{
  "n_layer": 10,
  "d_model": 192,
  "n_head": 3,
  "n_kv_head": 3,
  "head_dim": 64,
  "d_mlp": 768,
  "vocab_size": 8192,
  "activation": "tanh_gelu",
  "norm": "layernorm",
  "norm_place": "pre",
  "norm_eps": 1e-05,
  "positions": "rope",
  "rope_base": 3030.0,
  "rope_fraction": 0.5,
  "qk_norm": true,
  "attn_scale": 0.125,
  "bias": "none",
  "tie_embeddings": false,
  "parallel_block": true,
  "init": "normal",
  "init_std_qkv": 0.0361,
  "init_std_o": 0.0361,
  "init_std_up": 0.0361,
  "init_std_down": 0.0,
  "optimizer": "muon_variant",
  "lr": 0.00282,
  "lr_mult_o": 4.0,
  "lr_mult_down": 3.0,
  "beta1": 0.9,
  "lr_head": 0.0117,
  "grad_clip": 1.0,
  "warmup_steps": 29,
  "schedule": "wsd",
  "decay_fraction": 0.684,
  "decay_shape": "exp",
  "final_lr_fraction": 0.0,
  "batch_tokens": 32768,
  "seq_len": 512,
  "doc_mask": true,
  "z_loss": 1e-05,
  "train_tokens": 125000000,
  "steps": 3815,
  "dataset": "wikipedia_en"
}
MLP neurons of a small language model. Each row is named by its layer, matrix (down: output weights) and neuron, and shows model dimensions 0-191. Each number is 500 + 25 x the weight over its row's rms, rounded and kept within 0 to 999. Numbers have three digits each.
A block is one neuron, or neurons of one layer that tend to fire together. After each block is what it responds to, as a language model described it from the Wikipedia text at the highest values.

L3.down166:479483540464485449505517497452551525489507477553490512511492485528555489471531539522516509498520495485519488544518488499521489470466498488476485531506526507518527475524475503504559517550495494520496494507504476475489485532448500501454505515494498464456510530469491494473446515494483496477476518470489488461490429523479519476516497488483505519510500521493519516459524471489505486501497511513473498488516550523466483487541497527497527519499502533541478531483482510521520497515541470544510495514492537468469522495438464497512511480499555475494484529519546523478516515452507465512
L3.down613:470532498523473524498516472515487501482480492506500547520535507495481515476544482523476483483537505510470470537521475479519522510490517493495529502546436503520472491496523556476476541470504534496512505525547509506485488534491529494473524464530501454493530497513475496461494499486518486493490415478487513527537511522499488475544466490498523516540464500483486484499508486508546466502485489489497505509474512505511467487511522482473517473504505553513548453503490471522511497513524511459485510499487473445533532527474501482500546494508531462501524495521513494492523520428455460469
L3.down634:503487496468515527500475485500542500501541512517464472537475523542523510506498542547478537513544506510529506443528493522467523520487469475479457481472516463518514492467494492502467461543505507488495530495497482444508505510549524507524508456524459559512467471487489484501483550530488508509466450513497501502494507477553505535469501487509524504493472471474498504472495529480479498527491510462463525526492500477544538492511472492573506532524529490531491504552504483499484472508492475486490496502491491519504513497466465508517511532473514512496512508488489461466553484500446505471
L3.down762:483475515493501494491492481470483519491524525485502518454532520508479516485502502514523496509514489482520520515514516471509542506464497531512519466520547484508478525518499474543519546505511472468478522538507485499463492489487499476552495482515519486501469523567475482459488548495516449525526464512477539467484463518515510502525473469477469495492524467464522479467499474493481472459533501497507513496500525486472518521472493485517519490471505526518538479485538508467459460561551512471478446555455484530528521480522525474539502480525520483504503470466536517473490516506533532514
Description: Election-table cells, mid-word pieces

L4.down87:520537492546468501502505526469473478517558499504500494487489502496513492500500496425522448512547539466491467506542491509533510521491502438503507550502481507524465489510466475480476550502486528432515508488519501444430494511488483518503503502549488520499513539461526475511481482492497483496453513514488530533495501503478499536484516493523516520527496492472484545477480472516478477551545531504507484491497512544477499479542514475444502526479507473476542530503495483520517488503526553464497488493506517502499482510497481490518500490503511492515547498503471494484466458533516493503
L4.down565:510516504505457495492532493497542501521462506525475475507558472519542465536497496520510490497499524486477522498515460526493502520502504440502516506504501465480547463518473506484482537520503530496487462493467495458492548505472484532499485487467502491495552475485512466479526499479506498505474504506446558505513475479536524476477504473510494508526469490519503523522544520512450529497458489505525499498532491525517524515517468462481518522521488481476449519519514489522503500491586491504495474519487507531501467490470450477443510489486554524553485508504497472472461534498495523505
Description: Pre-name punctuation

L3.down75:494504485549495525502474498489497438526531522502528484488517475483508529477528463498479511514534537480479459473459506517529508540465468485473439470505500518511513553502495523498550500494478484489490493455493493534559475439537506545481497471498469495532463545515518498486526507538499505524491508529486498433533485498543493484494544511532479522556487522474505447460479485488502484484558507523456491481517496500512491497515498467471533495479510516495500516523487504501498488435486471501508491503503477503512492527490464489504533519510513509509499472512525505532521539484464524517
L3.down118:522511523507527506523493464483489469534499461561451500499524535509514502467543503518500478481483473477521495496489472485465477539481462502483518529453520508529451498465482495525556504538483513488476481483482500515500527523479486558467494479512535485505494535521475499503473519485490515503465517463478488526513542505488479499542486482472509478522486478492520537486553513496485479480510467481525499517510509494520513484524530492519477463469488554501536523456532507514486463501536468485484451498505470528542465513544511458559525505497495503486516514527488490504540496528500438467
L3.down271:563526498514525512498476536494496465564552488503551538470466517504518520525465487505469529488472503489453511475492509513519522484499498543509446518494503447519509521485511494470527520482515472501536460476478497523502532481533505526494504494500534526497496492512489504460458532543479503512494480449476503504483517504505523482476477501529485508524497495479484466514477490498485514480496500500514489506537466459521551456492522482466514519527480511511534533519494457529523508507487515497533477486517473508516486470521499492544508457491520510464456493502439481508528468450514530430
L3.down761:538472503538503478489523532508477485518518520532519479514494513490494453471523492465508492480451490533437468522484514514551521490516495475475459529470510471471493462493505526532487524477472507519510485536485491500486549477502513515523511480520446534521486484516493504508506544509504530556536452535479512461522419473489487446534475498520506513539499478464496514503483474512505528485528504541487507515512528486521484487475526490494491518468524535503515501465493507454476493518523531502476489503474493472535515504506513496505543447493518471448540516543504498538490525475502485489
Description: Mid-name consonant fragments

L4.down38:479451508517486507490511485497499465541547490504514466478469538540523490495476537493484461461515541489511479512484517498496494566514505514547492471516493522472475509511500506483522481503487533523470535476487489533523557458498480539456521497561520490493509509562507528473496487565501525504467520476492541482519483515518513459496498518510486467498486485468490475495527497509503499464484474482515527499508505534461540495501446497426505506475503478521468503500504485516507508484475480516529503462545519511527512545510497493500496426494519484494497520494532521462513465471487524488
L4.down406:538512472484498511530527459509463492570540508513496483462518476501483525494505492490515485506531507467477462499486507485485500477504482516534517497500505486480505504538520518479558515484477508498481524499471508523514499471501497447534514492464515451497515541486500428521447530550480497502476525526489464508491479503542502475489513511529483483501536531492490468521514497490525479473505513475496511539521510510523465501540508488459525483473500528505499509543513473515518483473565476475492526501503448545465434494518483485502525523468538519476451485542486483521530480500523534471
Description: Mid-word single consonants

L7.down47:494477496475528507543496517475531513503487523567474486512491506469526546473522519475512471500521510491509453454546525467517511498483517505508520475474522494501486480495514542489523474487466526510587475520416512504462488489494448502494493494468503530480497523536525524507529502479503500510502502519494512527498533507457468469476487476475501525481512518474512474468512457522497486473518503457491503481459474465509502502498493530494466521472560466545482538500489489523486479494474525526486508462458530539534458492482490480489520528521491501511481528501494506532515503510541531534
L7.down157:474468484482504455448499472483504499510478533482440480515506523515523475497518525492501542464470518482519514526509503491471537480477486493465491465500511487523491505554471530429493536514525523544509481507521529475546545529520536487472501473525497466457478481441469477523481505482520502522504542495475511485528534490517472540513498501468481520484469456496513460503508528489498480500458505489527508525535498496528478496539504536554526471508534521507486471529486540535503517486461516468486504484528489502487523527537506473454556504520489499538488496517503492500485470510515495486
L7.down163:497464513473491454508482509516499468527505479498501512483476513495512509481534505465495470480460541481522539521489552508549507509484495503516506544485468535506509472501516515480446508474480501505481460474505517527481492447475532500476511451493483472510518481476575524541502528517503490480520506550503495501478492466497449544525556508507467472443480502459554500484524471527516528487482505523476475503462513477501483523477519511494525528420519480491485536504473526512494519523532520485481500501502537515488475502532534494488507524510533499504470486528526495504509526457541492491
L7.down213:511483471522509483503503506501515510513531502488502514507539454468459486482519536473508486471556517535521501480478530470510506524506490522514451500522490546534523490462549532472495476479515498461506539506499496536509491509492508504482479480514468498517491487520486525549461457525476504470499465538507500465474510504490526560433545493504517505491527468475497488509517531501494462462493490463536493546494513484508525494534498525462480516476459519527515506488474490481479471538450483528466484494509537531465482562473501503512520477501502499495510462556529494538470490483486475538
L7.down430:475507510487471544512486505470484477533506483525512478502534491450523512465529431504517537504480515509453479501520511489518516515517502552517542500519519518502405502501514439507483512478521493487474494488526502477513504516517491482509539479517463550515519531475521473501505480470453502486488470504504481534467499526534527540480551497540497431522503511504521520505481538519506447507516496470495492471513516476479516509435472502492486519539481527506511521485445509506480471523472482504482532462483519481509517531526491471517518525496482463499496527499483535522475502497492517518
L7.down535:498488476506519496431537460528501514546503481526507494530532457565475469517542545483487500483526502515535513485510537467519478547473484496513509501470504497492508514507514533472521471470520451471540521510484464530497499478468458486501486523471522548509543477483552466540528510533503512491506513487517481503468531476447506490517499513511498481503492512480462462442480540519487496527484506503490473493529479458494510447515504511477481512538565509465512524540496488509483540491518485495477534486512487498484504489504526507451468499479485493505516494504491497489482542509462494468
L7.down701:518537515521489514487507455552516505514515492446495545494471469488439505483551518513515474510485460470504538502567490554535455492505501474510513471523492512449522509534487520456475466524469490483482489525494506492521538441512480474519481505528510496449455445553478470467483545509493463482468513515486511506526482535540501482487495459518502511497479515521493449496494487488493491474478494473485492503549557537499526526500475498514519494521493487498521458537517488534511509486532502529488513512452486505509529509515471495508517511505517517499512509481498494494531490504496533469
L7.down764:439509509498496481473526485508515536505472541530480485509473521503495524517531480526487503484538512468537469517519536516469475478496506500486473502526500460499514504453504524484488531464519527488527488516492509503453466512535518488505471570488497524529515517487500467567464513484484499501501575514474500471509517504491460490512511503470494508478511496535503525520529504509506488524475491502519474510454534445461449522505492475479480460453493492482476498476535509514540559484503446474487540535533519493492485553515517513488460495490512508508515484540509516504445482526508505472
Description: Mid-word name fragments